Weights of a small transformer language model.
Architecture: LayerNorm before each block, learned and rotary positions.
MLP neurons of a small language model. Each row is named by its layer, matrix (down: output weights) and neuron, and shows model dimensions 64-159. Each number is 500 + 25 x the weight over its row's rms, rounded and kept within 0 to 999. Numbers have three digits each.
After each neuron's rows, "fires before" lists the tokens most often just after its 100 highest values on Wikipedia text that the model never trained on. A number after a token or word is its count.

L18.down718:507466520489525494491472536503487498479506516542483560552510519514502490545514540427580495547487495517511521517529486506522518476484500495536454504465462471479471486521483471522477511521519530474526474480481486501528501484503474504548478455466553494482494516472515456463511457528524485491
fires before: ")" 64, ")," 4, "\"" 4

L15.down211:519567486494512526499506502519517457475521485515523508472473475474449464512531527477555508513521486535487484476501506475484454485498504500485474477459511497534506499508480490467476511507495458552525507508518511458513505530464488459515479493514492513536540503507517529474501505485552520528
fires before: " |" 42, "\n" 14, " and" 6, " are" 4

L22.down718:500484487473520457478502510489470500452543511537540465549499503493441455442492532481455497571483473491470468492494507475488481456503481501500514500500475449505517524477493484461567505543511512525523515472526530493498498492494552488483474481552455487480530510509543538495491487469494500536
fires before: "3" 57, "2" 25, "4" 5, "6" 4, "." 4

L7.down5:503491519501518503462501491496461490513479495467505526490533481548546502499466495517493486480528519537539491475563510502506510523524513500487474491465481504495467500460503501499553507507491442525562507502508482492512532488505461517453506555491455504521482491549504471494483467484513515467
fires before: "0" 18, "1" 13, "8" 9, "5" 9, "9" 8

L9.down652:466425495486531509468531495548510478504501490500531509509500487542499476486495522505484495454486519500529515526500501546494506457493488502497482519489503458479461525557488500492505492482510511512505516536529474454524488519547512466514558514572480497476468475481498511529496497528501476523
fires before: " |" 27, "." 17, "0" 7, "%" 6, "pe" 5, "–" 4

L22.down582:491470531480497533482447471512497468505445515493468570487495461519485540467517469501457561511526524497507518519478518497460503500446477502506523511505516474502467477499515498466508484516515538452499503494573504505475505510517527473511470558516484485510535502503508469509512496532525477504
fires before: " |" 37, "." 13, "," 11, "\n" 11, ";" 5

L10.down385:533531508487489503556477459512492461473551516492490461463548491514495510496463530524563513491499491507492521498448501534500506500483476502477532512484469511456532513509491497536503522498506565504532508518516549508462522481476461498515492501521494488472492499467507507505522516493499494504
fires before: " " 45, " Kim" 5

L21.down232:457513503497524471492493470477511457540535488484495479542520471511526490510497451504518510470528490500523519529458477480503511512509458513437467479525462525485481515456499508487465503502522523506508491475494438517461512507502466514513497515510515480470486472508467466430513501564492520505
fires before: "5" 53, "6" 19, "9" 4

L22.down281:496492500466510471507514518527495474482464476510502485570463499486531489532495480511451457532452477498528513491471496552484416484499552478549517509503458473510475517505489521500556536522483527514484477544497521504474477527512480513541506499525532493461505516481502530450494481473484431486
fires before: " " 55

L12.down576:494521474481493522467496527535555536468484525517504443502504468531474522494531501496519506510499463508457467507516483506547529534514511473491486534497496514528501460484507482448512486508531483477469528521492511513524491531471469510558473514493487491522528478562482454478512459520467487454
fires before: "2" 24, "1" 15, "3" 9, "0" 7, " " 4, "4" 4

L15.down134:524514499521472476502495507519516538515463489492481515491513526496500535504503465497518494469475475473469481492568470510507488510465508518468460478517496492462534409476522504478479486493531513501511493503513504487506537486519510512461486538474488537478529491498445493513516440515469513502
fires before: "0" 12, "3" 12, "8" 11, "6" 10, "2" 10

L18.down368:484498545496538465484551518508491472505525514514516504520518467503488532496537493503497507492546467472538522448507523455495484463525526500513459511459517506523524479545478473486502463525534535490496534544518525491485518519476468507509517516497466494504544517501510507483488497512488508542
fires before: "s" 91

L22.down390:507476480522471512498477504514479495493473517477517531556512499468512516506525491487544482488504507497493505450446520502504478547468503494527497500496515533478490407469461497517523521517553535488499472524542493515492465519517512462507505503464493495473548492478483515484516519551498462483
fires before: " by" 13, " in" 13, "." 11, " on" 9, "," 9, " for" 8

L21.down204:485500519521510542545525490579521484495493476501488476462520522468474485500532522521542475473482474510528478508476519504513515456494511474510508487513471513471509513472479492522522503521485524467496498538487480497483475521556483483522520524461494506500535537522502504495483543490510482491
fires before: " " 53, " in" 5, "." 5

L16.down206:539493543478546504490527500516460558493481509520494506513532479510474474541535518482463480504482507525435535486498490485505513506483525491466509474493502457472501501506503500507521504512559476517528492527510507476509516540480477478498513516498493564504489510532523499516472533521514490509
fires before: "2" 16, "7" 14, "0" 13, "5" 11, "6" 10, "8" 9

L10.down338:455559516505489520467503470529507474470533496470513461504493550522504548565516517511554512486481486512515535476466473512493498485460481488478473433477508488507486431535477478520486527503504538528569514510479492520481493472483535444508512493504510548475511479496543501491512477493493465503
fires before: " |" 48, "%" 18, "\n" 7, " billion" 5

L7.down574:532427528498519483508494462529536496508478526465513532478500504558510498489520492514527446493481489512494497530509486532539489466485510504531491482495512528490496510484481519492506466499493521491497481505509555492535528542467486483501496484539515517487485474466521555475479506502483512481
fires before: " to" 53, "0" 4

L13.down684:518510499502470521449513489500521526518447495500500548434460546510507494479532489499453516473485484539511471532539523516511530482481513505510488459463500483479486596489526475527502472529523468525486500552494525512510478523522524476497477480532472490502500488503479515480503506525519502497
fires before: "0" 32, "i" 24, "1" 15, "5" 8, "ia" 4

L7.down490:527513507472518520506542497493533469494449508489467465509525522491522485521482487502471519514504541484498434478510472521486529510494481492557473492491511470522486484506473495481518488500507485498516494474511479490535490455465507496529502538516502471433557518476492488447493499496525548509
fires before: "8" 17, "7" 15, "6" 14, "1" 10, "9" 6, "5" 4

L8.down285:529510463443481473493499529503493505490469465514484485521500468492447499496488456519527527487535517456542484504514522519496505531476553524506524487529504508518500478513460500484503500503488504537480499467511469488509504477461485512562503499494532509485490469522451520517537498544497497491
fires before: " |" 38, "." 23, "0" 6, "4" 4, "'" 4

L7.down518:476502548467503497466499453527511482486454505497490445514526481516486509497491497500491524528487497465517483489485521480483489498476525487534530452496523505521503522488539468452528478497501468496481509437566513502487561475489529511498554549504494511534516514496525451507514472454478473518
fires before: " |" 51, "\n" 27

L13.down593:518454528494498511487469491488557482506499499500490506501496511545517528519520538499498509565528485495529530468571475474508516525517475494489495527536461509492468562505483499532468455498513500506539531468476551471489507525507450465485506471493484452478487506458513521507463502496550561486
fires before: "s" 33, "t" 16, "e" 4, "in" 4

L8.down68:494513489469506481502468497460460469512476510526520478499478500497488555476524463510526498487516532446467520505452493510523515552500521516455485516479522473455514442504493528495532494532498583511488480466510531495535494451516496494525488526515484528523469506499533512474473450507508501523
fires before: " " 64, "ian" 4

L7.down455:469520503480518504572482475515499491492518499489513543509466451493506489489537471488500523514497462522487511512482487512446474506476497497463527507501464490489555483531551518513506532557497492523527546480546459518490501459474549479532472515531487494514482512485526512499460512455496463490
fires before: "7" 29, "6" 23, "8" 22, "9" 19, "5" 6

L16.down709:509517494467449504476471506492502465490491534512524478527460499485481566497459463506486493521486470502533510523500551511495433550464506511519513526516498520555509504539472485508506516488520568548496470498487508445492500492491476483530534470526498521536491454500539516480513504500495512500
fires before: " |" 48, "\n" 20, " and" 4

L8.down695:515538470478543483530529471463504501502489488496504527496485485478544521493536511517516494492504490484523504546509510499523454509498467501492506544518498505487559510486486509467439452512473508516472524521552520516525516534479463505472484517498466499471480451496522488456479513464483544443
fires before: " |" 23, " of" 13, " to" 9, "s" 7, "ex" 6

L10.down83:476448511496543477443479557462523470528475525451531490492503530508481542547453496542493536473491496490475528521484461515484466492498502505490500436485516501520531478509530462523499502470505504511464466503505503511484502473510514510497510479530457520524501489504437516463527487505503498563
fires before: " |" 30, "." 19, "1" 11, "8" 5, "4" 5

L22.down475:501502569514448492500522495492512447522514514489510524516462516498507457525518510500504531522486488477495540528573469497506449512503521500549494497526469536512494384500482529507496509519544518482505512501476492518472501490489495469504511457488491525503495494508467466433532554495452487496
fires before: "4" 13, "8" 13, "9" 12, "7" 12, "1" 10, "6" 10

L22.down725:506591511527474532480466511488493474473508519499469490485496476502489520476482503485498532447518470490518552527511519539487455495486504526464468515488550503528485492522517512452488501501485442524490507519467496485543526516473527530511509524457501465496499542471492463504519539498531467522
fires before: "1" 48, "0" 30, "2" 22

L10.down121:502539511506506513499520514520503484479471467518469471473475480524533513479532511506492507488508464452526475521539547475528442491459476516454530471499482483492466508490547517510499546496497553513431542536491511504505564516507492504520494499492493486496482533472514506526499506518507486471
fires before: " |" 40, "\n" 26, " of" 4

L22.down544:499519502569516500454478504512506519490475504514480494499527482505525505486504507492464545504539476486504473469476478477461504550502512500490483518483482520514490528446510512488475493513478491523535498434475486498460513478565517534495496543437514464503488482490472450487492522495482510500
fires before: "9" 69, " an" 4

L12.down572:563535477515493531523510491476489472470456489489479527489507485501470480506532497503530523495473483504527535508559500526493539468513539497513484491489429509524519477461483485483527509489484517481521490509479514516448471473538528508504544522509498528457517497518506506499556456470480508499
fires before: "0" 43, "2" 26, "1" 17, "9" 10

L13.down89:518517532510512533476502481538529517492470489500478508482464528514501513524481477475492522486463494533501485495543461496484571492486522532550510482455489532513479543493474504461497448523502510524471507535516501520544529511520517492488483490508492507537481516513492514480499491496516501494
fires before: ":" 24, "da" 7, "3" 7, " Ham" 6, "D" 4, "din" 4

L21.down600:521481485487516572478476498509489520486484476501490522442496519510480519494499521479477554481521516537499487536502479504449543487512516507494518455529479488537531488495495463503492453541451471505515491522525523440520475471455487498529555498515536532522513494483514516474513479514512488496
fires before: "1" 16, "2" 16, "3" 13, "5" 7, ":" 5, "." 5

L16.down325:579531519490482500497495552478491508485511516497480517471511543483471524485504496481488487483484525501519462483558584501497529510497511479518476491526476518494526476516490467517465508488497490498507468472486489525504521497475498530521535465501482551467510498500493534478502510495475529470
fires before: "|" 58, "ik" 7, "\n" 7, "ing" 5

L7.down569:495494507493522494533486473446513491551515506489499515486473505536483515486507505518552483477497518490479520530507464528508466520480483515482490507526519494419499438545473521518508478472478578540527522482458513514485504485491532441500466460431515515477509515483500484520502508561526527524
fires before: " " 54, "\n" 18

L19.down658:508538474532495525503491508478507476483464523518501481508459438481542478485492475513479502453507486464519522493523509505509522549537491488460518526529477517514452527497477494508518468502464539466472520504489460498471510530512511511499528501456500490459538522502491472485481537512509537476
fires before: "8" 69, "9" 19, "k" 4

L21.down9:444524490491512517490446490518509477504471495567471499492541489453474532552474501508525509527489464508500479518525475516530513467468505480473515535473532526518480437483532491485497501437525423480508477505489514506541502537492490547518511524482501536491489518514550512492478489504535498526
fires before: "1" 27, "2" 24, "0" 11, "ü" 4, "al" 4

L13.down27:485487503476491499532538504519511523467473517524522531503538471469501454515516500484498493461498543488467492448511488508504514491522490517505511450513547489520539464532493459484527501472548530456498494498503506530488488497504518521490465526522469538492487450497502473494500494524452469492
fires before: "7" 17, "6" 16, "8" 13, "5" 8, "-" 6

L21.down160:515487491501501508467526530505501528500493503490451490509529504500509468497511493503464511517485509546536505467516430500503453514517522518523441500511514515449462458487540489496482526507530443453522500511463497455486434515467509499530522517515540522534534508513490495441490507511497510494
fires before: "1" 25, "0" 20, "3" 17, "2" 13, "4" 8

L22.down17:536553518500497505560535527488486478518512491514469503547520535473505471486519448524532496533495500458516487511453494493527515448527508466511459513506501489500521435547523472497486508487491536488527534490471513502515529480499497513519419483533514485529529516486489482496506496512490507483
fires before: "," 47, "." 17, " and" 5, ")" 4

L22.down571:503496532507510472517493533517458514479520503494534525497465529481487531514474443513510523528523463497508481494549477537528484487502505464483516497548552480501487448513522516518517475459486495466531497527477518492448491519466531452577522503483537528506534498483461502482477535472502538489
fires before: "9" 50, "8" 11, "1" 7

L19.down377:489458500501508492512509511512491462475447456475475478505512508519522520481496529473491488541507499489515514481490544513497528470530510559485490486484456438500485554518507510528474489506515492546511517504547486522486515497532489488499501456532449503524503521528519510494468557559483494488
fires before: "s" 44, "ers" 6, " " 5

L16.down527:520510497451525457483527531494525501504520474500498519488494529487461509473525512474499514512480498520510525481506513530465502485466465507467523508528481483486540527499545495504485495499491542492548496507495506554493540495507473479508506499488425483486460458503494536493514517484495518457
fires before: "4" 17, "0" 10, "5" 9, "3" 8, "9" 7, "1" 6

L7.down138:493463465484516492483459478486503477497496526515547508536479494504477522465494478510496516577512447506463507491500515555521515495487526511486511509504543478481496529541513458514439480464481564492525481476469478520547500492496507483493512492454538502512492524497494514535499493556485498473
fires before: " " 50, "\n" 24, " −" 9, " +" 5

L13.down316:527534494534468581478523554488512549521491495499480486487484517529474455521517514532505514507473474507532521535534514520497504516506466475509542478479488472499490535467524489476521433525474481492489517502482488471507522476516543490504489474533503472516514531502501520488462519530519452478
fires before: "s" 98

L18.down158:496497487463539454463487488505498506522491491524518531501548526527446510487526510479491526529505492514489474497478455465470482468511525510534477487509467486492457545492536497455534522478529542557505514475481487471507526522471493482555511451508493492508486544464488493482517463509495490512
fires before: "0" 22, "1" 22, "2" 11, "4" 10, "5" 9, "3" 9

L16.down294:477528539453549515481497488502511502481520526503483494495508502479464509475477508525497545515470459477515513526530525527496506520446524493494498525491489543530497471507459464474526498456499456500476497492505511506502486496487512483524525469500528476484526514523467538438486519497498548512
fires before: "2" 15, "1" 14, "4" 13, "6" 11, "8" 10

L21.down735:474516509481526478470505464509459508559526499506504462509527477478520521544463515520494521455528522459477505462485536537479518461522518489494542476464481538482496501458514501497497483508517498516508462541541457482481492493482481469513499489513450507520518464505436526428515463501519495493
fires before: " by" 22, " in" 16, " as" 12, "." 7, " on" 6, "," 6

L8.down234:459558491474509480460531482499521500497463505482534483559443500484512514505514461514533515517494513530519497536482487512488507559454504548499506507478525492519500462520479511533537540494508549499484483494517489525444465484486515491506435545493537504536523473531503471481496525462514487570
fires before: " " 47, " was" 5, "\n" 5

L21.down327:522536486510486526525497495550512500521515498475510509506498496556466486503490479552468499466510423483535536482432499481511467495499534437505557494478487562505526441476483517478492486502522510530510526469502495483487511515558500499507502495498482473502515486466501531477498525449516542451
fires before: "." 21, "," 18, ")" 7, " in" 5, " are" 5

L15.down40:482526456500501482496493486520507505500430528491514449502528512494469491458508504557527507515529473513478497496535499501473477534500511483503496450511476467548539544492484502538540499553526481482513523507482511504518480482510456527519529496482467524536524490496439524503502526533513508500
fires before: "0" 43, "." 16, "1" 16, " |" 12, "3" 6

L8.down267:504492512479473523532500481498522452502479509469529501470527496519473540545464499547500491462537492529492512518544509451495468534517549495459497510501515499484440514486493478483473487570494533508499502452457448500545523452509478509536518511468559497488501505479493506447507502521545516504
fires before: "1" 35, "2" 21, "3" 9, "9" 7, "%" 6, "8" 5

L21.down98:485512544502485458482520483481503504508524524508493498562528508534488491504485486481512492513439519543497531489455494490476484469490470537470481538505528464478487471523484523544504500482473465487505478470490506485488501472549495516484529508547567498522501449478479478487502485523512451535
fires before: ")" 72, ")." 7, ");" 7, ")," 6

L21.down217:539547546526483502472523508502480521493489501512482510511517474526458520488514509514461511511558505476507500507549501499526538487487486492483485486483475466517484448466541500444476489511521473496499507462456463500495499523499506544518543470456466472508479475513490490442510535534481542496
fires before: "1" 23, "4" 15, "6" 11, "9" 9

L7.down45:523523474496501505513506496477464486512506502487536535459507520489526505504526484499495502491533500520499514458436498495497502459521520474514510497483488510496517514483498565531464518515479479503483525527526517546535509428475533442496514484487512521558501500460493470502521457453502489493
fires before: "," 17, "." 12, " of" 8, " and" 7, " to" 6, " in" 4

L15.down742:460501502475484476516493525490496500516554534505523497466542511494479513512463489477471484469516545518509519531492546513511531478532523521521497549540501525498527492495522499493501495512505534552470500499481538517474491455488487502532506513472476507491497526492509509489462493503492513529
fires before: "|" 40, "\n" 11, " on" 6, " that" 6

L19.down411:516470470494504527469499508463507488534475506493499557497476502526522520514504544479474492472516514510509521490528533494510532513536503504537512499484479512451515491483529498528512535460489489470469469503480494472511497499522506520465445469561459479530526510501501510471506452486517505510
fires before: "6" 44, "5" 36, "7" 7, "8" 4, "4" 4

L22.down88:494490547472486485493471515466484463494525511475490510515523502496493519520479557528517504513479549515498489484483487497568548490478494477523497502454438529485511478514505501538482499487530539431528506519497459506517499485542543476521526509461524502463488495533508505484531515517506520516
fires before: ")" 41, "\"" 12, "]" 5, "," 4

L18.down86:475510515447499524480483488539545506550507506511542522521475503461509475520456539568509520528498500518505504507594454487517478499445480509521484547504503461477504542488535506506480504491485502440467526467524498507504462476524519497509511499477513475477489499480499487486519501463484542508
fires before: "2" 17, "5" 14, "6" 12, "9" 9

L18.down461:552506449525497466492528511483510526474474485499489522550480481508521499482503516523489500528501497530504483520513495478512520494420506497476469497486488539511488552500530476491476520538512516513513500452468508537490518517539475443505511554440513512504482501466514507473514469519526557504
fires before: "9" 61, "0" 35

L7.down319:473496485502458506485496518503551505506488549489491480515472530499540511508506498525473474483509500509483567526487497551462526484511547527470553493516488492515488496478449479479540512518499525498553503464558534490460523488490441514503448493513491511509502500460483502500474494475482494489
fires before: "9" 42, "4" 8, "8" 8

L15.down473:471529519498490546496527496549507527507528494522504511494492490518449511504487529491517506481500514495521522508523470523500503501469506537463502496466498517463496500433499510445480535470489550494481486544511515530480507472536483505510455544553491529514488561485512494537490531513512499459
fires before: "-" 81, "\n" 14

L21.down197:530551540511537470530471518461516485439512515513519534497501479504558490487488515493531470490454513546467510464469507506474519469538477502481538549521500497477519453469490534503488533502518469450536527517513490526472513503488486475500517440482491508515536498517487543477554516517509485510
fires before: " " 44, ")" 15, "2" 9, "," 8, "1" 6

L12.down392:500543512479522511499487481507516496501497499476507471490529494464510496509504501474481491527501511539543481541539502523488499513504510483506479489503474478521472535443538498466499490500496478487505499537486517526501538488474517513508525519476525488531570512537499447545443515497487521475
fires before: " |" 45, ":" 10, " of" 4

L22.down755:484525497474525499510475491502558551496497499494522514531511529498490527540475506561501525499485448463516495566523515490506551527518449506475495498522480483509490494484486547478507460474485498543533526550434478499535493511463512502515517470520508468469471527485480523482475487462518480499
fires before: "2" 48, "1" 15, " " 8

L21.down229:526542491503524528472542490467495509486496489522440486492476485528509508505492477549514513467465465481499479533489510533498516441546480439539462463504512513517491504508537503471477468534519534545478505480528453532516524507478511513488519514526505547460507537542479501489492492491475477481
fires before: "s" 43, " of" 12, ":" 4

L10.down369:504506428477458511492461515520479471507473499452505501508514496479479488509477522488486474495500499527471520490518500506490522523499501510509506507501505483523500520511488524521498482514518530493465530475545506577510508479494506488507524496560518525503556515496478517531491474517488478496
fires before: "0" 30, "9" 13, " |" 9, ":" 9

L22.down449:473496490476472467515481490504483467493562552504502541538494498506502485488506522492537469494501552544472481518427450541487515474484510493487486540493462511502525441483503499544465522508511562502491476500493474490525528542500507469505467491459503545517521529528550483481530501560523506529
fires before: "\n" 32, "." 18, "," 11, ";" 8, "1" 6

L15.down45:486440454457524495510512528488467493502485497508509492499507521501511486510533477503480447512516514500513434504478489495532515501522514493524503475539519507480501511459494490516459521486519550461493492564476493483512520487534475507517497516473534496495509529479480536525489472462476469510
fires before: "0" 65, "1" 5, "." 4

L19.down625:530522523528473519475503496498495499484468501499485517496500537460491506467512533513463492512460512491543483453478516468495470534486507497482499526484492479484522564496476500511488539522477529529512528451519494512540456517506492498514484488491496495507458485525503533475498507540498584453
fires before: "9" 77, "s" 5, "0" 5

L16.down397:471497439523480471466551504500499484492501483504483528483516498513481515559546480516500494502483462503479549492512452509451514514476506509486519467464481523527548466488489524512460512493507525473501526497462513505517529526498508519503522566580511531454521468482495501492539500506490501497
fires before: "0" 68, " " 5

L22.down199:487547530468475463501488475480502522487499479525535536548537508484513500480510500507530474526508545506467524527519517569519534496529447501490489526504483486496524454496480519530528533457481487491509493506493485522514488471490459467492495496491545504500502532507470515451533502526523460499
fires before: ")" 70, ");" 5, ";" 4

L12.down655:510477500518473508487482453530497479520493526509513512485495510482513513488471494509486497462510495485524567504519519506452507498453477515442506515464495479495491447505521528507501521517529569466499542512540465513484498491474529484503462465497489476481487477495500509505482554504503465436
fires before: "\n" 71, " He" 4

L12.down729:532486522522529522469490509502507498490466503479511472491496511499502502514514511484558506514492502457495515495536571511514538482488493483441526518484470513479494518478491489527509496510446507542495480498530507530522500476522505507490538482497526453491500485533481498507434483563518478510
fires before: " " 46, "\n" 27

L7.down491:505496486487488472536515472543502486492480487502494452492533534517502522537489505502488532536530513487478509555504521464568526535479506485498448520506505487518471500515445517487514540521514558522506477466522508456457513477477528497562535521533491497502509535495486477500457534474515492498
fires before: " |" 36, "." 24, "5" 5, "4" 4, "1" 4

L22.down236:503479443488528565498500519537522550507475510511485509520492526466490488505525495523519499502507521521523527487556486498500483495497543460495520494486494495481523455497531501487467483441499462491531512538482496489499513535466463501496514517494514504483474531462527557496472516538477542484
fires before: "8" 18, "1" 18, "4" 11, "5" 11, "3" 10

L19.down331:522551513509489498472451493524451487467460493510464456525526501519410524511480527496507499513516515456500532527501513497572523516532497490517528506484499507504452504448470520498517532494490449505464523540500511520523536487495498507513475539481497456530550510472515501523506512529518467503
fires before: "2" 46, "1" 32, "0" 12

L12.down373:476513488477496470515494503489512500502491513525498522483459513552480517491524545511454493541528473488493505526538557499497444501503509460493497463478504522518446473477490490476554524536521553535494529495496486482471499525527501488455493479498498532480490523428539518492516490516526488493
fires before: "-" 30, "\n" 21, "2" 8, " by" 6, "9" 4, "7" 4

L7.down165:508551494491480505523515457506484501507510487497547471504496510509473469517535486476548536542486459511493494475484530510535523512491482433491511501536499506470513504518532477537532479493477542459518490459517521494536511492483505491501510474514562515518476504447529484513503498520495486524
fires before: " " 68, "\n" 9

L7.down395:500507477490493498505535505542511489538464495497513490507511508510502487504500497556531482533507485469479502485474469485488514515492510502448522478486522454502485472513476476462520488502541522488527486464543463516512531504536486485583509514464503515502480478517493489507491449419479521509
fires before: "0" 22, "9" 8, "4" 8, "6" 7, "5" 7

L8.down535:525530486446550475456522526510489461543517495485482523464520518520540492483518496522460468488487469507466510498493508527503452489508529478506490526498490520446568487519492499461473515507525489526513509536519494497462503494468525482513428478523460488520496498506468467499500463533538487496
fires before: "," 17, "." 13, " of" 10, " in" 9, " and" 6

L16.down426:495501536501481485515523486496542496507491514494500457464485483498521508536472472511541518389547497507495523487489497504494492498515536485451501484506512448507510471477486479523515529494467505507476491517524507486539545461500500542522530492534514490543460527480520490491517480530483503524
fires before: "1" 37, "2" 16, " " 4

L13.down133:504544505461474541491496504455574504492471479485467487531492509517542511504481472532493499498491505482518503519562496479509513495517489491509494489515488515546491544504509541473499502527450565509500486518456465473519471489519517448494506468530469493499500531504521484421527491474483487517
fires before: "s" 78, "t" 7, "er" 4

L18.down469:534469523522467485510472466506468465513522503490508492493508530530525500526507494486551478518504493497443539527461450541497484496524532498534498497489455496462496536469477475477509466492499518468475498503535486532513491520506501542495514468521505514513475492478472478503454521491469521557
fires before: " to" 79

L15.down217:507532542501501478435489466467507513516498501523468564504491479477503536505539498505542494475491529489455509489538502489516477523551476500526457533492489498455511494513518552488496496464502461499494493529511456503530509529440477559495526510522469506488533488509486537445479513532516483528
fires before: " " 55, "1" 6, " |" 6, ":" 5

L18.down479:504496490437504500493546515491520479487497487479481508487470500519474532459471496479497535498471464467513509485513525509472454518476523529509477520466507504504499541521497505485501519537491481504529469503519462515472508443478558556473499538519513504473523496457494542490494524508481492451
fires before: "9" 29, "0" 12, "8" 10, " " 4

L21.down766:524499534506492489501462488495535449518548485466440519467470503548484493541524508473500475515501505482494526480541463539491432480497474478517480512497481491466488476517487480473516527476496492486512511507481533480500478485462488513549461497535523510521468507523521499513452492483506524524
fires before: "0" 36, "1" 13, "2" 5, "4" 4, "ing" 4

L12.down52:493517549477514555504503486502496490479491537471511480472497518471494547517509510489442472440510530518472496477529469533497505493442475507483489489516515522488523521495518526493470527499535491496491528502500492512553483514484494508520466515538488498530518496545494507450495564524522514482
fires before: " |" 37, ")" 9, "/" 6, "." 6, ":" 5

L13.down550:494466479486498517477485524483534516480467536554525518478514480524511497504515473487505502516500499523464489482527458497553530477478553489503561478503471496487478587442513461527511524470497507485503495515498514511509513544508496499505509474538504516505504473525486504495486483455483463503
fires before: "0" 43, "8" 9, "iro" 4

L16.down694:527526466531480512551530460515494506488487502494486537508521531503542514530493507457476519527484455511481495520448449483530503509473483548491503508504514488491489505493482467528495484514461500510510503456513516491454538488516497450486505562457498491486485461510520497504494497496496518539
fires before: "7" 31, "8" 17, "6" 14, "9" 14, "5" 12

L22.down545:491520519524489451534496504532532504498504474523495488501514463483492530539464498469486466499471491501522519512524460498532504461485473481481522517529466533498516459514473517476476500498522453477553457490384499550488501500508505488522502524497510505502528514518485489499488552484485483499
fires before: "0" 16, "1" 11, "6" 9, "8" 9, "7" 9, "9" 9

L12.down425:488467547524488458488527481527560494483516467524490507508475502472501478476543490508508503491486472449549501485504477493502517479489470507473500494507493482495555526493539512534502476518469520502484496494489496474486499557490453498462557516447521455557500511459542524487491527480472493485
fires before: "s" 55, "5" 5

L13.down580:510520403497446516508502515517587518513498516460507486500500489507553511528511499467468501486500493531501511499552466528508495543442528486454483482507499543540482531515497501492512465513471473460505493495510466511531498492502515480478462543501524479516484500515511517517510511527501509518
fires before: "1" 53, "0" 23, "\n" 14, "9" 6

L12.down128:491548523485467517555526492501540503524499503485506512476460524488542507498464515468485483499491494479481468488481544519517565517504480513449483510460512498489504456519497517490477497478506604491496527530511504519532510479487485493476521492474500485503541499497525527489509517486494495481
fires before: "\n" 35, " The" 10, " It" 8, " In" 5, " He" 4

L16.down689:454504530520507529492539500521483527521548501515455461507458488482505463502478521554539489476502504512497507478545487510512503486515473477521519455516504545474511447482482540490491470517526521523486553494543508506514536465540504524489482522542497490502536480493490468560483458536502490513
fires before: "s" 47, "ship" 4, " in" 4, " and" 4

L18.down201:516484490510510433481494535515522516485467453476520498504538474501512492510504533540476490493476532514451497486551519533499522476489439537525472478475532430487501473507499490516492518509462491497509494498529502486443513505519495496476539471486475506517490532536517528536545513535514508524
fires before: "s" 51, "0" 6